Part of a small language model's weights.
Size: 13 layers, width 256, 4 heads of 64, MLP 704 GeGLU, vocabulary 7579, 12.4M parameters.
Architecture: rotary positions, tied embeddings, capped logits.
Training: 222M tokens, 6788 steps.
MLP neurons of a small language model. Each row is named by its layer, matrix (down: output weights) and neuron, and shows model dimensions 144-239. Each number is 128 + 32 x the weight over its row's rms, rounded and kept within 0 to 255. A neuron's up and down rows have the sign that makes its largest values positive.
A block is one neuron, or neurons of one layer that tend to fire together. Before each block is what it responds to, as a language model described it from the Wikipedia text at the highest values.

Description: Forms of have (had, has, have) and other first verbs right after a proper-noun subject, as in "Griffin had", "France has"; also the 19 in year ranges like "1982–1990".
L6.down27 [147 101 132 115 115 169 155 142  97 211 110 166  75 107  96 166 143 184  78 102  80 196 158 130 168  97 157 141 128 138 132 125 214 114  89  93 110  94 162 120 149 137 137 171 138  97 109 113 104 123 177 109  93  86 109  98 116 116 137 158 105 137 156 191 112 129 112  89 121 133 207 151  99 162 135  90 158 147 115  87 168 152 129 156  66  59 166 158  94 122 129 144 156 161  36  95]
L6.down56 [211 150  73 127 141 117 121 148 165 173 144 152 160 140 101 132 173 124 115 179 120 227 149 216 128 167 146 124  85 164 129  96 119  60 198 132 156  95 142  98 108 100 189 174  84 143  96 140 108 105  92 128 157 135 123 140 151 107 148  94 151 143 123 127 113  55  73 141 134 120 129 137 138 111  61 143 133 129 101 105  73 114 165  70  96 162 120 195 147  92 173 175 181  87 162 148]
L6.down96 [ 94 139 122 179 131 128 130  95  68 115 184 121 180 111 132 162 166 163  96 133 148 168 119 129 125 115 122 105 136 154 155 114 109  95 154 142  83 110 176 128 108 152 107 161  97 167 129 105 190 146 117  84 163 105  98 170 134  99 129 184 146 111 147 116  85 129  66  90 136  73 130 111  55 144 153  94 110 122 103 171 140  71 134 139 159 137 138 151 108  97 133 130 127 101 154 179]
L6.down143 [ 86 158  95 124 110 114  70  92  78 109  85 141  75 129 153  92 136 154 111 161 165 111  40 145  92  65 106  77 142 179 149 111 109 147 129 155 129 100 116 188  85 154 129 173  55 150 142 129 141 102 151 139 156 125 115 140 139 140 151 113 124 125 129 149 131 149 136 137 131 145 180 137 145 110 120 117 114 118  75 124 133 144 104 164 123 121  53 106  78 128 193  51 138 122 148 157]
L6.down269 [138 120 186  92 142 179 146 106  75 119 159 173  51 153 140 156 132 107 147 105  95 130 165 135 115 168 136  98 103 138 104  85 201 117 127  87 154  97 107 126 143 119 110 121 127  89 129 146 135 159 128  63  91 101  46 167 140 151 123 117 118 131 147 149 162 117 130  51 139 175 109 161  97 152 140 125 104 135 110 151 123 147 141 139 162 178  94 141 129 155 106 162 129 133 109 157]
L6.down316 [119  92 109 111 130 151 153 147 119 171 134 143 186  99 106 100 155 138 168 113 160 134  53  96 146 171 109 163  52 123 138 111  89  91 100 131 145 205 107 121 132 103 137 147 131 146 142 117 104 127  90 146 137  88 168 120 153 146 125 111 163 163 138 141 103 137 153  65 123 121  69 100 184 113 155 107 157 112  79 115 128 134 188  90 152 171 166 158 151 190 112 155 138 120 106 134]
L6.down380 [161 153  91 182 112 109 163 120 143 172  54 149 125  85  99  51  80 106 138 161 166 146 146 133 155 152 157 150 112 120 116 112 133 163 142 144 128  99 110 101 157 122 114 206 123 140 181 115  66 132 151 174 123 129 145 124 128 129  69 147 102 135 146 170  97 112 115 150 179 157 127 163 144 116 129  96  57  98  98 106 137 165  96 131 144  98 129 164 132 181 131  81  87  92 109  53]
L6.down623 [112 172 102  65 160 160 173 128 137  98  30 108 144 122  74 115  80 165 149 134 166 120 121 100 128 150  52 101 121 193 148 104 111 151 116 180 147  99 168 113  94 110 127 177 172 100 173 176  72 104 130 118 127  87 141 180  50 121 113 126  61 106 174 178 113  76 129 135 141  93 111 135 152  86 159 115 127 147 144 109 118 156 113 153 184 104  64 128  82  65 113 110 123 103 150 121]

Description: Numeric tokens in cells of sports standings and stats tables, mostly points or totals after a space, e.g. 38, 32, 62.
L6.down31 [115 140 140 118  95 114 124 121  74 113 172 152 142 105 135 156 102 127 105 103 134 137  78 145 157 144 167 103 134 152 106  49 110 175 158  95 182 118  72 151 129 117  77 125 142 140 157 153 112 124 110  69  80 153 141 139 165 144 112 124  90 151 154 189 156 113 116 112 106 172 138  63  53 151 176 166 124 111  95 118 179  69 142 112 182 150 189 148  89 126 107 166 129  70 100 148]
L6.down119 [157 150 166  92 129 130 121 181  75 138 154 144 143 101 157  81 121 157 130 152  60 131 142 133 101 127 124 122 153 100 153 111 115 166 152 125 106 102  96 138 151 170 165 125 123 127 129  88 103  68 100 173 134 214 105  75  92  44  55 118 144 112 149 176 143 120 182 127 114 117 149 142  91  92 125 180 175 129  68 113  59 136 174 126 113  89 134  57 179 167 206 128 185 102  72 172]
L6.down173 [162 139 174 104 142 122 124 156  93 120 139 122 108  52  74 145  94 136  66  79 144  87 144 117 155 151 118 154 109 141 142  80 110 127 105 165 151 145  88 121 170  81 103 156 123 136 109 155 128 144 118  95 141 118 122 110 104 137 151 143  81  66 135 175 154 156 108 116  79 116 149 113 147 122 143 177 113 177 114 132  99 142 124  91 179 157 180 139 156 114 153 145 165 115 131 123]
L6.down284 [126 159 107 133 156 207 143 164  57 117  69  93 133 165 174 130  60 126 168 152 107 124 125 129 170 147  88 126 168 134 175 100  89 196 154 143  93 127 125 125 135 117 115 129 191 130 135 130 120 141  81  99 116 124 109  93 113 115 142 105 125 185 130 218 140  96 126 192 121 169 153 109 114  97 167 148  83  87 142 114 134 161 180 113 145 137 179 100 136 136 119 153  61 105 162 164]
L6.down322 [100 149 147 102 148  84 107 168 111 122 146 157 141 115 113  76 114  97 141 140 133 108 162  98 142  93 158  87 114 161 117  62 145 109 128 163 103 112 208 142  72 102 122 160 138 108  97 134 139 212 135 148 158 100  95 172 147 103 114 140 143 143 162  88 136 175 117 109  79 235 124 192 115 127 162 122 149 174 151 135 146  99 140 125 146 158 151 150 105  93 164 129 138 105 179 127]
L6.down433 [130 150 111  93 180 154 164 150 132 163 142 152 122 126 114 154  51  87 138 128  77 113 150 164 166 118 144 187 146  70 122 114 173 129 146  94 135 139  88 122  98  84 139  72 152  95 147 142 126 102 125  85  93 125 155 100 100 116 105 140 144 161 154 153 145 103 104   6  99 132  65 120 121 177 153 177  97 193 123 143 122 178 114 103 178 186 118  91 142 143  81 132 133 119 168 198]
L6.down554 [162 139 155  99 107 135 117 104 150 133 116 134  74 110 172 147 157 118 188 111 108 123 104 149 143 158 129 146 144 133 120  80 120  90  85 145 168 157 143 131 124 139  62 162 123 137 101 152 113  90  76 107 127 219  97 174 118 106 151 170 129 122 159 150  92 117 114 105 123 175  90 140 156 106 155 111  82 158  86 143 136 167 148 152  97 174 117  47  77  81 112 113 133 148 149 191]
L6.down688 [172 140  80 167 145 135  79  95 110  56  91 102 126 121 133  96 164  86 159 150 125 132  71 114 147 146 136 109  96 154 154 168  85  81 169 112 130 151 200 121 120 142 176 147 181 149 156 154 113  64 145 120 108 129  57 128  99  76 164 148 153 133 141 174 126 166 110 184 167 157  88 109 131  94 127 108 117 152  66 134 151 127 134 149  86 184 162 105 102 101 133 141 162 174 127 132]

Description: Two-digit numbers starting a cell in sports or statistics tables, e.g. 22–25 scores and 22 March dates; also sentence-initial A, On after a period.
L5.down661 [ 99  74 125 105 110 113 132 108 114 182 118 143 101 113  62  69  98  96 152 110 137  81  95 165 128 159 108 116 190 107 127 138 105 141 110 182 120 137  78 149  92 174 128 163 103  69 153 205  82 118  82 110 128 131 134  91 146 162 133 133 116  84 132 114 161 102 106 117 151 200 117 100 117  73 151 129 156  90  86 163 100 146 120 159 131 123 100 146 127 182 146 160 148 131 167 144]

Description: Auxiliary or copular verbs right after a subject noun phrase (was, is, were, been, can), plus sentence-initial subordinators like While, Although, When.
L6.down43 [ 97  95 108 118 122  63 100 122 104 128  86 105 123 147  77 137 127 165 160 154 141  87  81 107 133 136 119 126 123 142 128 141 140 115 127 127 139 126 146 120  87  86 172  99  98 124  95 154 158  86 111 167 122 167 172 113  67 111 129  89 134 118 121 153 186 136 166 141  85 164 128 115 198 112  99 175 140 126 168 139 102 160 144 145  74  90 129 160 188 135 119 134 148 134 108 179]
L6.down254 [ 93 101  98 155 140 108 131 153 144  83  81 159 144 112 126 105 160  12 137 100 200 141 120 139 138 125 165 127 147 203  46 198 123  44  94  86 133 117 169 158 169 103 134 156  99 122 153 110 171 170 147 177 152  90 142 101 119 138 149 141  80  95 108  85 125 152 129  75 113  91 144  93 181 153  97  91 185 139 108 121 141 109 110 134 150 163 149 139 182 110 112 125 109  66 103  93]
L6.down399 [ 76  88 150 121 101  64 111 111  87 106 130 133 102 142 164 128  97  97 169 119 137 134  93 108 105 144 159 140 154 143  99 189 122 114 111  74 162 152 128 158 115 128 128 135 155  98 149 119 153 173 151 141 127 185 154 141 149  91  64 149 121 159 117  82  68  86 137 158 118  89 100 124 118 107 169 156 152  83 112 142  31 161  79 147 108 162 141  98  76 120 144  77 126 188 148  50]
L6.down407 [ 67 116 161 129  98 142 164 121 128  91  68 162 146 137 114 141 162 133  78  99 187 134 135 131 118 155 100  76 132  92  98 156 123 149  85 132 155 167  91 100 128 186 145 169 197 141 168  76 164 154 104 156  98 117 166 120 158 106  84 126 152 115 156 147 105 154 124 121  82  94 125  91 106 122 193 161 208 148  70 179 151 123  97 119  88 110 148 122 128 177 116 170 137  96 137 113]
L6.down545 [163 125 137  99 166 135 143 147  70 123 131 134 159 100 159 128 105 117 126 125 151 205 113 142 135 123 157  83  97 110 157 126 155 127 142 153 160 116  88 135 134 146 117 125 170 173  94  99 165  64 116  89 140 115  99 115 109  41 172 184 133 136 136 139 127  93 157  83 103  92 120 151 160 107 168 175  91  92  75 117 154 118 136 112 171 104 149 118 103 102  73 144 163 116 174 188]
L6.down616 [103  79  72 126  73 156 133  69 149  87 117  89 152 108 143 156 215 106 143 161  71 148 186 121 115 111 144 134 145 113 113 174 162 186 170 123 109 200  99 120 100 158 150 110 142 142 178 146 111 145 120 164 162 100 143  76 125  96 120 140 105  79 158 127  93 163 135  89  78 210 100 128 132 113 109  53 101  68 134 143 135 109 128 140 170  79 132 105  91 105 126 159 129 158  61  96]
L6.down627 [ 89 162  97  92 152 129 108 132 126  84  85 159 169 161 100 143  86 118 161 191  96 169 206  91 197 128 152  94  84 110 141 121 121  69  91 141 124 152 162 142 128 101 112 176 188 114 133  54 165  62 126 141 174 120  80 130 131 121 158 170 114 191 159 104  63  81 136 121 143 186 153 137 131 146 129 119 184 102  88 129 160  92 130 147 128 115 133  94  24 147 106 169 100 115  98 124]
L6.down668 [115 137 118 118 113 216 147 115 135 134 119 157 142 125 121 115 185 137 144 138  96 124  97  51 171  94 145 184 106 120 188  68 164 138 102  89 201 191 117  90  97  72 111 132 146 137  88 108 175 123 145 163 138 181 159 177 137 101 128 110  88 155  72  88 102 133 199 111 142 165 185  70 184 155 182  97 100 115 136 102 103 153 146 157 185 197 135  99  93 128 119 103 104 106 122 119]

Description: Finite verbs like has, had, is, was right after a subject or relative who/which/that, as in "who has abducted"; also scattered word-initial capitals and table digits.
L5.down287 [166 150 133  59 117 130 217 174 109 128 144 134 134 152 156 135  82 108  92 141 142 124 160 132  88  85 131  35 134 166 115 113 109 135  87 139  58 112  85 167 135 111 115 129  70 141 123 109 190 123 143 138 117 160 148  97 131 109  44 167 140 206 160 148 111 142 133 107 142 117 161 167  94 121  61 137 194 139 103 118 115 122 168 119 141 184 117  99 187  77 112 113 152 115 148 108]

Description: The verbs was and is right after a sentence's subject, often a name or he/it in biographies (he was, Egbert was, it is); weakly, hyphens, split characters, and table numbers like 18.
L5.down646 [122 136 131 136  98 146 152 172 168 121 105 126 172 112 177 155 165 105  96 130 195 120  92 178  60 122 141 102 129 134 139 185  94 173 163  99 109 148 156 129 126 142 169 161  95 118 104 104 108 177 163 158 130 130  88 118 107 120  63 104 128 127 152 103  74 153 143 179 113  62 164  71 100 135 128 110 128 113 139 140 139 174 146 104  82 139 137  93 130 189 205 150 143  92 143  78]

Description: Two-digit number pieces in dates, tables, stats and vote counts, often within longer numbers, e.g. April 21, 2,177,198, 6.43%.
L4.down12 [146 143 119 169 157 100 136 156  84 114 152 175  84  87 115 153 136 156 116 183  73  80 188 130 136 166  85 128 118 118 140 136 167 171 119 131 143 137 166 186 136 126 166 151 127 143 156 188 104 128 162 114 156 135 124 207 104 177  57 117 147 139 126 150 134 168 107 134 151 138 177 173 116  56 106 138 153 105 127 141 186 125 167 118 163 121 116 122 137 103 101 107 114  77 173  80]
L4.down54 [152 139 100 150 168 157 137 161 104 160 179 117 167  88 154 155 129 105 134 138 122 138 147 110 124 189 187 185 119 142 129  60  95 116 132  96 143 108  67 141  83 140 119 160 211 115 158 114 132  74 159 112 116 102  87 128 114 197 149 149 132 132 187 122 142 135 124 123 100 192  90 149  82  93  91 170 132 137 118 121 148 109 115 106 171 121 107 105 206  99 104 108 126 106  82 164]
L4.down61 [176 147 107 119 123 157 108 139 117 122 158 126 143 139  95  77 141 120  76  74 188 105 129 158  96 159 180 124 130 119 176 144  71 125 177 104 144 126 103 118 182 186  65  79 119 114 163 127 142 149 115 108 140 138 143 121 151 155 106 148 138 115 178 160 140 191  69 125 102 120  86 139 151  91 163 134 135 127 113 117 180 154 120 123 132 105 153  81 116 136  97 125 137 186 114  90]
L4.down117 [ 83  73 162 147 149 125 123  92 133 140 158 151 111 123 168 119 163 110 125  90 125  82 129 207 130 113 130 104  71  41 130 140 129 126 120 100 119 156 116 102 124  93 147 143 162 176 160 130 160 123 192 172 134 145 195 204  98 212 148 150  83 127 118  72 140 155 154  75  87  81 126  84  99  93 121 128 112 144 152  98 165 134  82 146  98 167 121 105 102 129  74 153  77 203 115 142]
L4.down125 [176  58 109 122 152 100 111 103 123 128 152 133 113  80  57 150 137 109  88 172 176 152 125  71 208 164 219 107 123 165 166 129  94 147 146 125 131  66 173 111 171 127 170 121 102 107 107  82  95 122 118 122  96 124 146 116 134 118 165 100 135 119 128 156 143 136 125 126 109  95 157 120 129 142 155 120 157 135 120 163 179 126 109 137 109 151  91 128  60 137 191 110 138 132  97 121]
L4.down176 [134 200 119 162 132 137 142 134 131 111 124 146  71  88 145 137 169 135 132 202 119 138 154 151 142 130 113  56  96 101 153  99  97 161 122 127 165 130 100 193 152 178 162 154 146 145  51 120 181 161 147 139 103 143 122 180 154 193 118 118 114 109 107 150 141 158 132 147  96 143 145  96 159  83 153  95  85 115 126 197 144 141 135 105  41  75 116  57  97 108 186 107 124 138 133 105]
L4.down203 [157  92 142 130 156 144 137 145 155 136 143 116 131 122 117 101 128 159 118  85 165 142 164 121  86 169 128 149  99  46 189 127 108 103 134 141 113 123 186  99 137 111 126 138  92 151  28 178 171 127 112 162 128 134 112 184 111  96 158  97  82 150 168 203 141 139 108 123 141 133 129 135 191 131 100 105  98  66 132  82 140 142 161 183 153 115 181 165  74 217 133 209 104 135  82 142]
L4.down438 [120 109 126 148 178 137 134 137 116  80 137 159  95 109 141 141 167 150 106 126 122 113 131 149 119 173 182 184  85 140 165 168 191 179 113 137 194 156 111 135 128 145 142 135 177 109 130 201 148 124  98 143  78 101 106 156 131 166  88 180  80  97 154 117  92 116 170 120 120 147 104 124 128  60 201 173 126 106 189 128 144  94 176  88  90  99 109 109 104 117  64 176 200 150 102 105]